From a checkpoint of a small transformer trained on Wikipedia: RMSNorm before each block, 208M tokens.
MLP neurons of a small language model. Each row is named by its layer, matrix (gate and up: input weights) and neuron, and shows model dimensions 0-191. Each number is 128 + 32 x the weight over its row's rms, rounded and kept within 0 to 255. Numbers have three digits each. A neuron's up and down rows have the sign that makes its largest values positive.
After each neuron's rows, "fires on" lists the tokens most often at its 100 highest values on Wikipedia text that the model never trained on. A number after a token or word is its count.

L5.gate255:109202117103165163154148085110135121057081157075083149184171088107127106216131139097114119132052154075159108146091114132134096124167072133212129106112105176082128059146154132133182155143180135131137121164134156122149102096096135176155122135063156121156093145098111100146102101153110131124138169139167125136099142137071135089179133099190133137142150106122115187116147122164193113127142178120134068128129139060107128117102079115158082128040121078096138149135139090142150142138165119186098165155092142161152176108178191144171124127116149159102104124133117148141162164144135126097
L5.up255:163103143079126194172117097114174116104110145059187094084093137180147115119125113113141078196050114161078151143139067211177118097182133080131126110180121171103127059162131121087192121087130125123135104182135104140165120065169169147128103145096126166160100138142152139134088188087117098081181174117161111090126133122111109146177154134140133134147139175082112139129126172142126167131169115112117142109177161165096173117134154107145083088144117117134113093143168165148157110097183141151143170133089106102166119198153110115136136104104126113182150137174120152171120176196140122095
fires on: " was" 16, "d" 11, "ing" 9, "ed" 7, " located" 6, "ol" 6

L4.gate125:102186111090172138151126164114106052122150152145149140143154079085130131088105094141114120205066191129155125149121129128129101160150115084190083078032102040150151120132109144127134135181126168055114128085134154178115122118146093170103147103196163115175128142096135147102114217111129053105139131096167112121109117127141061125086130120130131057138120101133165174151135183084118138122151088187147173118106135124114112154148083110078099118115082153128077112136152110133141099171099154138157183095139116106209109138117161157101113172163130116100100128144158129127124114092115115089
L4.up125:199135145125083099144093128086165109115089156052122121115097064154141103165134210130157098086105152112113128096095133194163149121086103131067111162193043098140171110122096175150132127118201155124086125133127147126124139139196119075145072153147131177147165074146106144099098161080109089153172200177096115117152125128140084137098160170147134087180139117161125101150102178165164114114116146145125165167153126084132110114170107095142116142176172084169154055133117129147141178115063131115135142138128131104145124150140081130180137163127124108102152153086173083164147122148075154145
fires on: "," 45, " |" 11, " for" 10, "===" 8, ":" 5, " in" 4

L2.gate221:140135150105097156062105131164165166118107101147136137120099095151136100132096149096126089104154081141144136179120132150142140178141170154116079128159109160144126117162187143075081085100078141098099090135114194150149131105114131088169188117170177112112147144177053157130170166138138154142122084065073117140137138126175130124129154185154085097197166167132059084100117129054060113142198131162120138143106103125128131122134088132144128173141189114120098094108145129134138131095104066138207149153163150133171144141144201161129165156122116163104133178153093164144044125176151139122
L2.up221:137127112144149178091101156133221137124083152126166124093105200155131133163150164118097101119109136105098120084120094091165146156128129134141133172086197146200085157128141174119131060123176060140074136115093168125135111143112153140175167064157125114142141110147107108113148123126142141148085131078128130124118092129151147097109185136103057135111098201117095105110172058058117125116148165136113100102133133078126151121140144090155090128116149110151034104120222107154083135072159123160168123136158135136139087113140148135157189088125174138057113151105171154111095143160172111160
fires on: "e" 19, "i" 15, "/" 11, "," 8, "ie" 5, "0" 4

L5.gate28:114079139085193084146098170119108154106129084139109087122108096119120086130132115067087126182126145102099144100114102108117102136168117153103177175066186132048059130101148154189164140176106144120178125145139099068105105167128139091136138178140139103101124071139210139136157160156155117089083132174152089137144101149147105153077167093167132119105195176154087130085080131150140094139137047159134145157102182145151195127088166121168136124137108126109160123135139129111158131202183100117121108089094154166132097121136085132176129132107161134180082153174114156167115154146162152151
L5.up28:140084122153126178116190114165162096104088141130138114099107124152104145143122090115113105163133071140125094147084191145116109139137050126107160093114130155114100091137137081146128161144113120172156172134096152220109144206121106126095076145095070118149145136189195107121120129151166071146147165175132131208115104116059207194159089098132146086093150172132146097048112148119155097127136137144127118130128124119131106112125102143110139127149104110128182086130168119121198110135064140066147183093118162088170114094109142159111158120070118137141108107172101193162151116109162123174
fires on: " States" 27, "ia" 10, " Kingdom" 7, "s" 6, "ven" 5, "en" 4

L4.gate260:125125118097071193153175115100109087135088147109126188118132176059137145149137149097070127147125159110102130131115113132199143093131168146110130123140063141151131182192116114102152130162100114157148132207169073173103166122129155158091085100092090172129108149108120113118112108141107105139144085077151040220121131095169086123138112146137158113080165048130150109192167164141076143135143161067093072091197132043120155155147131144132134162092134111155118137092090108144108148147132111139138169185133118105132128172163103119140151107119122157123122133141039147116117169134137132158
L4.up260:156091220119149131141185099138051112106130115152130143125093103141130153176125113217174142142150102143129118134144104130141158135163137157186112087055146126087126077118154167174096089181136140146137147189094096141121137067141163097119103113156114173104133126123096148115140156153094145111079113095139106124130170121177110158094096121106125164109124101102178197146101107144097105170095167202122115113137101117053054111128126121231162091157084104068142103092204123152117126133111138143155145110075123102130164198127106079059127110143117127135129149092102129111098116116104178130
fires on: "\n" 39, ":" 10, "uff" 5, " |" 5

L2.gate387:134155123157122105071107132132173210098153171156095158108138117135137112135174094137105130153133104129145097154165154133136096062108121191228115116180137162132177140124132149065142139174115118163121134136118144128108173111132152149158118136128105092102123151166075114120143110168187133095125148165171175136116085163097137122180116167197148136093150105179104125049135135109123125133189161121167058100107151130139132094106157135176147127141152089086113176115159111129174117112196147167159119195162089086160099084179132087078104127155163136129136182178072201141157129108115193097
L2.up387:125106123105103174175122135082122144140089126113154082075139100144132154134183047140163158094117171150121145105090130098141160163139094154122180054111076109174111064059059172134104118155128133083109132082134158119118178077130180093135114115124141132144165163138106116134041174128182114140094105104089116130140146120148089121115148097124112092089108133135131121158177149130099128131161062121125157171126107169109072124133124094143082122137104080131131191121127174124134185156164140127099167163097049125141132100065102124074110127147126070150191070104096098180161095173111186132
fires on: " it" 17, "d" 10, "ol" 10, "zo" 10, " country" 6, "col" 5

L5.gate295:136069109102115107109140064077136160153064172061115090148118147121093137131141158224127145116110195093103090139109142120116148122111131071154158088127125170150144150138134090152115142139099151124179152111078154120142117112161135139145132121116137106124085093168138115124175117152170141121175116110147126124105144128127109141142132122099114165187074181124077055146139115133196184149121083186145068152122148117137180084110111120070187132110161095090063037148110105180074144134133129188146085128102094128117155107103098072151098142123141116111109140226115175134105134163135180174
L5.up295:089127087119179176138153125068143139144080123125106147182126083179147119139204148124119157112091186129119084158132099150122108189073167136170157099160178170086176129164126118112166160171127143117117193120105116159143102154089167207101130088159079071111139053195139117109123153129136109199125090163135136145085121146127149130089143080128094163145182136112099121155114137150144186081129138159164168149140146082148163090075110139112161142130100078170154135099167098142087169167115168121088145138100135183105076133098100178150149145182137145122150161141159178113119123186104088166
fires on: " of" 26, "-" 16, "er" 7, "y" 6, "w" 5, "," 5

L5.gate336:118159143149166127105079111161138118159152097147113111132150155106142076085091179088127128149079150136115087123150101110122113109103141104105117109092170124117174204169116140134148150102171092087135117184148086121148074134137110143083095098077159170115147133119108081124148118146188125193160119042204143070090136149101116124136168154079094135127156088138120125124148112089150137096107132171134119081146140182149175153173130171066107090136150085123174070113117109151130132104130132129076140085057123156215125191119057180092074108130138121132163075111145132140109188159179167166
L5.up336:175166139124176147195119121076105153137144175118087127146125119125126167087137114087141084138110128131130138064137086089144092183136136108100097091155152090135184124146155118136185127071186107150122167106121131137098074166189108085102144120097146152120154181118150118140129116141198147144154153123140147121135138163104148138104133096065089080095150172154171117111112112150143126103120077071074140150097096117165106086181071080080118100100156128163109142083120089146112109130102166166110160114080069165170168072153156132061143151172178179092102094176148117069096130180093162195
fires on: "-" 55, "'" 19, "=" 7

L4.gate198:187134131174120109106128107097114142129099177060104101150103103071136123141120184095134086093093133131101135129128103165172175104160136056134094150101132059149111152167130143058151117104098096101122145169136107174209124098144114139106100125142150115146069104102114055118073100113142130100095137090147107118053204090170071108109153100073153122082136096130084211156101133139147116111126152131131144090089144128042086131084135158066132160129119122128160092118092104151137122070090138136085188105117109168133143111109133140107093077156080159194176084140109126109092116123125133151
L4.up198:166155111151119187141123136076168122178080167144104152067120148127116130141124150110078128120090148130140135147115112098145116140122163108089095145113185096163123095204165101099138117106095123107123092129161135169184177116146136099117114155116163083143126176153000102135112119177131131101088110098084103144071137072174147154131129116088117170106134181113126175124101128115062126176135145115150092114116144164102125158097071109117122165143145108125142106131136186153149117160175111073112141107089152150175097088095169080115129125135115108195117133120050152122128082091148140223
fires on: "." 43, "1" 17, "-" 12, "2" 10, "/" 4, "3" 4

L4.gate298:123131162153161116118175112163123184179163089111097164100103112128094073170106124059115112064179079132129129100194116098171120158144126071134150145124132132166110161081093098101161087132138129140133113194104180118100117167086122103178168125115117126125092116109100101142122164176115144175154117025149160115144181120109128116081144123113123127105114096143178116153146088101124099153161095088137080140132153119131183108148154124142168157144124140166167129096118139126107113156097168142165199156161097189111121188114183157110156197104085137162139168168177106185136100100179167041
L4.up298:161186096150128152100138166141118132102137112089146139154142125147133141123139114104091090135120064072185057106089069142132163155099120096104154088136156186182191117109136148170142148138111152131170128143126118091139047152119178119094175121151150159179101144145119129127137156169135154096155070128113171071154099124146076119067116095108140113145091148133103151114108120158137100098140126087147166126094138102154128020182086128120169154131161122158079075105188113080172067142136102097188119085128153086158093085124128169121143105188169155131082126129149077126060144081084094139
fires on: "," 91, ")," 9

L4.gate307:113145139158097116117111169107074095164114134144097139146095089089084136101120131155120093122120171186148111164152133126142090065149166135115077143127141171143087113135178192103135081148172101134105075114123212137189135077090144093093119142109128096066128140175101129112112175115149104189115124181177099133089057115212134123121125154135162172065133107146155115095101158130095097124106097122140125092128148094111080107103168137120111142176157129102098094101124159086135139104109126085167121128164118081113109115138120161092107162175137094111168164185167161130128175013115171203
L4.up307:154140105131097128091104109099099118087110114154153164141142101110195088147096139138121137148161075103141097139108158189076155108154163126181073148117107212099179109099193125154111159179129118121140042151171158100105148086148132143147146066129134104120132131125191073131110142092106109136154148161111074083138097099113202165134145148109060146105141080093106115157119119159094128205118084130090152122102164121142083100095154105154085091128178108060175107150130131151074193127127104089154096109177139137123137166151148126108153115147104170142143170155105198101077143062145116084
fires on: "ed" 17, " " 16, " (" 10, " by" 8, "9" 8, "6" 7

L4.gate504:110124070118108110119091125165145067058096093135156141143140070094160107113118146134118184190128147168116058105128189132096136176116106078093102110156102105125165134157095126096132108142116101113107153131159128172165110120124132139084140143157187115154151146097135140115150106164126128104172192052188165098074072168192107092149148088161117115188111083090123128140115116100136171062136159160157172111130143103124160085109129175083114177095110142114129105113169162161156157120087135180041140072152139110158111056098126149127120137126122102137127088165129146066095176187103078115
L4.up504:096153117119114139134154134093146103151055124175164103132112105086176107138158150129113079073133098128202115053096056178130166131086124100123132158124110155164190177151155208151125122085148158145130099170159090090118121127101128148074164098112179151180133093133199092151150138148110103127084193164113074160110127125159135102081060171144104093080070144135139100119075072215139109130093122094120116095115152126108111143152173130144159150146099088144070118123142126172158088087142111139116146077133108134132139089106113145087180110154133082146077141174141112091163141161099109090
fires on: " as" 29, " to" 19, " =" 13, " from" 12, " named" 6

L5.gate265:145174177179183111163128098143110092139142044122136133157168136127148158110111170174051127128159146127105114157079139152118147127158153114133144145125150121154149110137150195110141071106126123108107097128172109146140157171140112128142112141171160121153146098139104166135101114142151152106120095141129183086160143228180140125131063123174108139126161184171115111104123078159112111153172177175140102147131158097142172121128177158137120148062109145137174118142091177133114035102064192115136155115128172105054160151189056160132168102115128153090183084145106108116115189174122100154
L5.up265:100140149147127149141098082129183116141125127200167165108105141152181161167112111100156084125156120130156161108130178111112132115190101138117086153130113064112165090137147114117154096191174073112128124128132055167029112192108106109126099079165092129148155152114109142163155159157049139081150127175148106124121158103135067109135108102159136122134109170084105185178110112101097074152138115156111118099126194155137132102107074128107099102103164132184169138120060165103102159100140171103116120088055110067117133071158152156108110116118091129091096128145080133161156132078125165071
fires on: " |" 40, ":" 9, " Hor" 7, "am" 6, "hor" 5

L2.gate248:085076119154109079142106119148158072098111167162069127142152066178155146123098107089104136146101130199129046101036155136080119078099109124051147158104158134132128112133106118145187102147112193130130110198146158146169090112174116140107113126125131135151130100173125125149120135136118212112153151141101139159098136121150121098192114124112117131149156142153153141138107104064093119044150118115122134147122055107074084129107122120139071173101115118084155091144080127112100154139109133127101181139129172111126114202116073134179094158146092164130095080187171176117079145151148145113
L2.up248:143141069167148123116113116156093147125122087151091188100086116130113138147158170129135106035112116113140135173148083189164072125151093183063089121080170095103153181133096113108132122107132087087169097134173133121151155152193121079105107152201092107138109101125115115193174152127167130102106092140194177147120120158134158080128159151164175125123123156143115113175120117148146169089141148151096196117130168092118139129124148108095128116106140131120065095153147100161165138110203136189089047176123143162115164122090056122182140136144094153154127128083148122095105120072158162096
fires on: "en" 18, "g" 10, "ma" 10, " German" 6, "ya" 6

L4.gate420:155102165125105156133144093151108088080131146110139112160148099095093098149085103068067161164137133103123105107086156160112111144118147137096151090172161097098120108114108129187087068120107130086067109173119129118147137088176123106162106090164128143155171134080112163154094158113190074059131124039120101148102166106132145098138132101198125115141133118139096145101141184147103146070050135105147160083137139107140086065179176117118146102083088104161127106123105070134142188103074159110155152103113124118114135082109099139113145122145070082104075090189173078060137153117122177130
L4.up420:167153090164102062141150139116098140096151122089168100132183129128080087160094111182132113141117134112130110102135098158152137211119189114112152140140141154152100161103112126154105135164112161114163086091148203145140128110126137133167061085133120133126151095157119154140102172078065066216125143134151093138139064126127118079112140131048128061126155102129147155117143129196072139100145114151135117063129141093169154143136156103121093151154118125141140145073109117217131172100133159092101161107081143120132147151161134126140091165192143059098162049171154113146180116188105129125
fires on: ")" 40, "," 23, "s" 7, " in" 7, " and" 4

L2.gate406:173143156148088133127106102064121155140086131160115138181132183138089128169068090157131115138183149146131124141104219065091163139132089152086111075146120159125104099086088125139104093156117130124135147060120161164138109135154093136131180123132105147104099133133151109155142185150109147128150123106101112146175112108137119094126098150146091122117213108158113182059064167142100094124126164153113162139136120139142142076112118115141079058137124170129060083152168096082112076170167040144137067171165094076166148146164171068130102132104131126110107103156130141202147135158132081099
L2.up406:138129138116098126085131087137148126155082172125139074075204156114147131074155125157102128137093159165109141150110091111113182151139150174140157171165142082143161148121037086139171157147130115126082165165110119196186088136136161094167144099096125134115159127173130102078189079137142109159142143086089131148122120111093098161115100169106171162116203122169122094129154125179142128108088152164096128026107173096161116105164150047109087182116127085157144139092122112081109109131198151131079132130100118143149101109166122139109142152134117107084066095064099162126125110158162119086
fires on: "D" 33, "ol" 8, "B" 7, "illon" 6, "CH" 5, "lan" 5

L4.gate400:129136124112120097143095109105185063133106128095108117116177137081099161116024170083098150134137195135127127159086115146126108063136134131125119139150114129148159178161139176117139133102121162109114155158128090182118111116103165159158105171173147152158111142145172102105144101063221120169128104105090136063177125107133145143116115102143170044116124167094156171103123107123127070124165150098146173097169105090155140109055126064080083143149109163166179152126129139152076052140135076120103138087105122141132103113120089113106099173083122163118112163110123109090109169198108090171
L4.up400:097129125092131128125131117165122113157109108074111161189139124134133101082057130083100113131138165092160086110157131095122090123106093200100144156125112174138123114080121109086190149166149139170145121163195109145151110083128097121162154094162130125122146131110106072176140137158159103110148138102085103127084151154098082175143049133098106120130193143123147192147152198158108123142090140149087147050145099170143123161156044115205123150125169162138154115156118057121133117081105156176085151130136118169126153127176113147141185113092087097150093110095158133143051155184133188151
fires on: ":" 37, " |" 35, "=" 12

L5.gate448:153123113169130154111123118130163140133157118094089106174130140075090140082078038181111114143106089073165103093144163075132189154153155096079102124173125152089135129190134130130188092103114141146135113072098131152164131107067078209192164112113077154156155146136114127159083109146140107107167117137100141156097143156115137139124119094159096120168079138178101139177096144113079104134112148110123106158172161105147136105108137089083126090173099131058102060137137101161076150154165194172096187118152101110155071133150159159142145118173156158114040137082108169106143111133131127130
L5.up448:131146096115155138152119120124106136097058109118106119040146109142154091120128157150123156128116110120090134187097161178105137200122084135125116079092099129168133118096126061152116175088189170107113136113158136075150146137124146112106077116118080154168192144140148138109118106138096114198132132165178092127190164096114173123124132101148153117121077167119081096127105114158152107142134115153050165112178125191137160128083070103141129116138085117209156124093156156077146058144127160181172095173079103160168139117128132131162204120093193112185149116145130178101154097100150144151
fires on: "s" 27, "'" 20, "/" 6, "a" 4, "well" 4

L5.gate194:098049112118070128137077155100119104158100122140135120092156068170109133195089122205163125152115188110125157120091092153129139135082124149134154163138123079120140099090121158085058127181129134140152104058148111151150131118172166131162125141104159108129138128134202139077084144166171146124126103106155144133133145100118079078088078125161106154111162125111123152141129131062100117167124128135108132161085163157121167143113113146126076158140120050167115140123131119138072092133066158129144142157084094118147160110140078108125151144183214038112089118051085097071145169169114148142
L5.up194:099140124077134081108063133094121119082120144081083105168116231164151153147124163165156118177174114101166139150131127105126207128120139162088115123132108092115156113106088158190118148144144098127121092079122171076161103123128144155152101170045098137077104171145130112150153161137098120114105146128149189104077097143134105074126131175160182163095112161074101092145113086107056191185134093131130121145081137087144109136152193111130113120112106149139125192127129168117137161166091117135128117168170156087103118070121105191178106130118102065124139143099154121068135091103137140178
fires on: " " 39, "'" 12, " Golden" 5

L2.gate269:153167110110079089136177095107137151155090114095111042144155114109139110137139029115086144139177123089157162138093150123143135142146159128093152135145152143161156105183078126146123125157169127079117138154079156113096171165133144160133113109111125120130095063064123162108053094164116162127156147118139152089093193163098144135094133170166145089146161070143099121091150101049107108142058150136162115149148124110159157158073140161136117135101140152123119107062121119177095104104174091141118182130080154167074086199075165133186071114136112108137118125104117094135170145182179131092
L2.up269:156166141104115082154114019091124128100132120094069153125150145061108087101164097099106116120169164109180174110143128068125092124184082111156110118131100074096105142130129102119148136118118146056128104093089114096149179120130143165209137132140141079138088111133104156109141047197109128118136119092166133118100105143140157101136156197115121153131172129134102099136190123124151078209078120178156104164134147110146122131080130156131131121122100114145105120173140101151029127154152125103147175117142172159143094161111173116120117113119094121107056188109111189128141090140149156062
fires on: " Bar" 22, " Ger" 9, " Ber" 9, "out" 6, " Ver" 5, " Bur" 5

L4.gate338:146188140116110220170106177137132117103092108158065145154126109113069095095135158121147155146115154127104164166141130161104153183101133059063180090132152081130150100110076107100069134203114069113133126122120103123160136117168128147119143177116125146124138099109112171148141117128160133160161183129135153196117084081132144071121136154157079151131123115117115140138074099096164137113105187129172105107048172196093183096126110184085164154159086114113085131096142102165124106153096124130154149113106175082165125082104129176144107145119073136121068073129136172058114142154139126102
L4.up338:133203129141108191131118116115188141130075026175146054173111223186138070170094128142105085086118110113144104112153126182092094111090109143104066112200106188156133136126153086135115159144147107149110134153089148113173123165189135110156138126122074083125118137081124143108082116110191116110165149164092140165117135159111150129122147098168091110169124139118106166144079124091193163121123159135135093107128162127132148065126117157094151153132119176170086129105131167175141124161137136121112091132137132156108082124136125172192147129137148159074175122143191140124190099101150137088
fires on: " of" 20, " to" 15, " from" 10, "-" 9, " represented" 5, "ge" 5

L2.gate352:082116120090107107141089142123119132144145139097148142193128064147136150092106154125126143158113162096105136083069156066146156167113147149098105155196175116118147098160098168173067142128173094154079140140151132104156180127165102089088097128086022178107114099114125090119113189141160148112127166163105089103166094135081109107051099120204154119107169057166180144151111154204113146147126126110163138125125101165132099113110090125122138114063128084178072107083077118136125119110084182169153069146143116137140133153136129120152141100118127095176090130128167106080135164182142123106
L2.up352:090114101111161105136093121072159103149124151123147143185162139121078125077139173048072127157135114139141138106121140213118151127207104094162165117140162186135095077142130130145150156091145128164175203174135115093111119162159158123089130094120107119087068135097147114155121114157152105130106121179101086109118078132133088087165152157116120119108115083112120067143171078164113159172095155112122115079122198121108076150090182071112127125131126142111150144150172170154122136081174110118092130074094063116112079168089167109104095122138088153151162174153105112098175148059124187101
fires on: "6" 25, "0" 12, "9" 10, "3" 7, "2" 7

L4.gate346:140134129146155129092072137129148159105111155162052079126084156079082131088101156079110078128063116081105112117137161065110135166123175074115135146136137107151117109155144105111139097116194121134136096137142130143162065133078082130141164071125141170105067123167134173074164144142199145096117139156109151139126104140137147102045126089142068107143125124095138166146164109180075107156099126094106148110131096148170119197134174095088103124174143149134127136188122091140144127111191115143125128122098157121155057107183095096072096153200132195152170101101140077170132169102134111143
L4.up346:162157084177216122151101154135143123146185099132115140131098152118148137140165097113092098145119126090074104227095147110107140162118121106126120117122139111103199160121150052129173126130121197153173131128177110157127081108111121112132137114164170113164151179151091154103122118156114104151173192181129084128133169096134114116108156087160073057118134115132138096139147177118149085110156148160113129087161058133156091128144142101111084157111157164141050163124117075168095088108126114149088155150166064112145104051165111126158174202126132105187085100082142124107170124108130097129
fires on: "=" 35, " and" 23, ":" 11, "/" 6, " " 4

L5.gate196:090137140137125175138122170131157170115125104161130157119110088128123211153113166136089167108120133195132160146120115113139178079101154112112112154121148161102100127169155148068116137110141070138071108132084087121088162128170124147104101126106125160132058179127122157134092122166116152104099115130052136189104177147120112053121163119132148052120102128132089084151146145106145134186134154163083076123178148141115073117162092184080101098141131169090148138061094145132096138059088153157176106136100141088097091161037150100090183147111158135198142120160139128072117111116140080138
L5.up196:134144136101088124137150119094153068108177176178160095038137134149137127161199172175122120094155114100137147084154078101082128143133129157113150154141146144085134126128180181149152109118101059088116127194143160128151078173152170128072119112119087147109165172083084180128103110082160132194150163076162101128096129109192087175108136161146092146086177190151129159129196120119103058129179148074088126163124132135129103115126129062156119174173105091120130146118098090080125101142192098144122173140087171106136079120123151115097145100146161111141110095116154105106167158142120156139
fires on: " of" 19, "em" 12, ":" 11, "im" 9, "\n" 9, "com" 6

L2.gate355:053073124138091182145142135115173154109104113078173085144156083154092167148141159096157194127135129099083136064128135088128091146110093162079117128165116065166158173159089080149129135119151126110110093090129069143138115141126102116136151144109112132090104138145091087122143127142148157134084173113108099115129102145100160132061144051164129167182100131109127085068147162134142095083159156116152122108102170163120119077102139162117105126095145166156119217188140088073175092076075094129076150072107136092129089174185107146102145102114112121152136153134198114087099161097110160091
L2.up355:102100163114099134131114140089141150156125154104127098110120119159119111102104136135179172110141149115076087143120208126091151142086086144162161109161177139075182094141036141199149077150133086143096117166116103093141120138164129186116169147127175071091146192112085125114117113152141104059116185130128138158117153118142127157120135090113143169185129128124172156234126200102082094174136131172114174092180128142096111144182166178159145111114142099152111136086125093122200143078109118105113111081105079098194113130177133124099135134163110129097168109130191108127109166161125147134
fires on: "." 24, "de" 12, "vel" 9, "bu" 6, "path" 6

L2.gate436:145081115166123044097135142097120087081083123097191140153186064087145152178124141068109092155178106123166085145072130137133102128159170146122117104129133139069113085072115162193112100127095141142115126083120159139068083174105141130103149167162136106091151096120125109161117178124168142121118123115116123090087163117145173134112116080155120156160131144117103166195170135102129127133106134083087168109164089079104114066117122110070069138094119117157100123091132095069134143083128118158114109209116087075120118163103142108109198093102086101137124139106195107105136076067176145120
L2.up436:130050115147147044129075117121135140108144149076103112141140076096153141095188098101106084125108075144156087104128120125066132125122105167096113093122140142135129089155120168186157118123151067112155110143139102089100153089120145080113132124144128115155124114134103101099090174150169175138154131136116164099142120168123124123112145121176129109152162132190120130169131149156111182068160139062163235083119083111149116091125138133151135136080050088158112111075166160100074110060086163212096127108039119120147099163084146119151156149083080127118109143144144138118138131172185149124
fires on: "s" 83, "y" 6

L4.gate472:125069111147167134117126159125103125199122135148098099097128123072068137102088096158173078182101193108109118039100165142129132122116080110101130114149139131193126132180110049121146097128144100116149106131207111166112160124151059172200109161094136170131120102135155116184187102085159140065152165111143119164134105146136138167150150173105163141123129080096093148130150083116121146161095105091148121116070110072089064095117147134147107146127130188105154135112160135133131110168155128154158151148098166177114152184132136155145124124158154156156190156069089179129056123165137139105
L4.up472:137121071069106126116079158092102152145162089051173089136100155066131136083065136132149114138167113138105160106167129092127178146087079159146110084097093153114127133092112047080132153135130134148139090091153129153146160153121123087121101147076117172137196124129157144129133181075128155125123131106160115116198096189123064202112117115130162167148110140102146190133139150128120116168103085099065155132142160192123135144157154185159108164151148170101100131074058127089133124108066124145089132149121136130159145176144167111062095169155118124179119159178157144089092159129175135147
fires on: "'" 40, "/" 12, "g" 4, " the" 4, "–" 4

L2.gate360:132135178122151180074153164082095142178172170118134125135102110161146086130119120185103116125100164152169120108119091133127102177090112122124141164180086078136093070208130127111150141145111121109128109111139160135118122111132133097143069152087141076097180148093166128109133136145130098153095124155199089168121125111129139147069130082118087107154103105175138169099095155135035073103091175161148137156132240103123154072221070182111076092127146087107098170128122151135189167120117130184161126122117136090136112178120106122088115141090169118155102121115180109103129132106117125160
L2.up360:106142175120123192144128147122096122106189109109088136144046131133122127154144097219145103131173171155152146113137142088048115143119127119134126171227072137073113097144124143100113106194110107147131101145082124087139110050152136173174132111164138057128125159111145142107118181156105129129134123126143070096100145083113131125091090107183080116166089140135080143150063133093119106095077108202170117195151118120179163123175102148115137064142143072161156149109101147088111140137153160137217150135113135070142130119148184120141131129099160116127109115148155098087149118146103108145
fires on: "'" 44, "d" 20, "tic" 12, "matic" 4

L2.gate161:165132078153084122120073174208118110090105148089058116141106074130095081099155224136107132081113112132172137078115076187141148136119113104123169106109098121112183139128116167212174105137136119085119113153155164144126146119156130180171117128178128111124127105165094109132151076147144115091052137113147138118161111153112103132117117102143103095145140127099125159191140102154157162148071152158124142095141142067173155098151147143155124183098087146105124170108133147080119108101121136149158107132163102177113195191116074090153136140133106174147140138109133118087161139030215125144
L2.up161:143137083116181112114152083107144128100142158068207112087092044114203096148159130127146119162119138111138184106131185087067136152130204168122104076127115155082106138128160068126150123084164152129123124158131121076086128155130184078177132060155149092126110128128154145090105154124130136154179132130166109123136117129189187145130096140129082122152185139104161133120168092170131121137094109117137164050142159110164052106139105109149154123177108115134161117175180135114115090072117165125103129156138091094168125130090095143119162126111136109192091148099065111096161057104108113161
fires on: "s" 45, "ry" 9, "ification" 6, " history" 5, "ty" 4, " time" 4

L2.gate447:127128101127149062128132127122116093148070118125158131213126128119180067171088176193120108120088188137141153152083154147142120209151159160165134120119083120151143137091115139079094115160107099124146133078153104059159100177096173152164165083113154123129149125102134142141160099119142137157089157147139191124109138111091130124126152117116106056139105131090108140111164108139140125106100067109096131098141179042115077130130134186176069088135123123060147091135112150163083169135123111096135163116072156144132196102157140162103116113191110203116209145170104165103122152149148135165
L2.up447:141116079109120107099124042171139095083063149126147162152106136143183116101104191103066115097097133064168088153106141078167102127115140112116157108136089094068152072146174164113145131149111120118093107118132106112140168159091196107199139115141148062110183116106168186146149119160103175117149118180133162156079099133142116098125110186113084076104093111133076078131154145133105122132102138112104138094164176031116095151206082135134093096121143116086136103177102105133100187132134113146185132117118149093113124077126147103109103099119078092139147098151091136142165138094133106188
fires on: " Al" 19, " Ger" 9, " Tar" 7, "ah" 6, "che" 6, " Chi" 5

L4.gate452:155127192140207190153054116114114156107094127095111142165155134079133061118158129102166082081134161162141144086137123114115095119137145102142199100169160134118097134147134126092160083155160157171134122156136133113143095163099151136100146096080107100145099125080122095130164132142079095128123119092137120155125164170141098127141154114116098100110162166179152106106125132113080113131156166151116110091145115169116130176098162125171164087115102141158178214106119105182050143105094204083095174206171162151111132166144133195152153138205085164138149128104151181175143145169081134114
L4.up452:166113112121155152145094156123086130147080113065071117145180137062140098074124126128197094091122111120141125066152135073174181136154137123132199126189136136208083163129116067105132046078176142176122147136125127059152080192122113130122131115068138116166109155126117072100141128181096161118149125149113146164123083184110108134136103104084118130110096163133154177169150125170111087173152101145146113077165120151128142192133154093145156116110196165139168112031166162170123162118126088180117111169133137169121124138128122164118115143143099120153155138102121141101140124170114105160
fires on: "," 60, " and" 36

L5.gate104:142165090164145113104127139177172146056114124136148143136131146067131099112163108132093110096052109145142124153164117118076140132170133102140184160105104136127160114111120166121188165165109144134096103174100151127089127176134146071132069098192162083111097160124147147119187056178120155102135085126112128106098100188139081068123141121151166119107212126132101099161106102126097125123141189158138161112199065156102159109153102177130139135131170130101163111109092206106135050117142147148100137157154158130097105100120143172058171098130102154174142079168143167097120189136161114112
L5.up104:145162157095177084149130119142122147071169130155130062134126150121093085165096100115119125098154103152122119128122119117167084165094143042106154094094084119134148170063140074090151121130124146172120110134104134062108116168129133132087147089164102114155142129136075098105091148231130101194109104122126172118132122185119144086059125071108131161192116170118100053115175160108137081149121119165201160110150200167131112094177130166139101120116050119141174162100158073093160088112130113154104152147113120123122124101145090171145174129132171134186084143141150097099159099123130137108
fires on: "," 85, "s" 8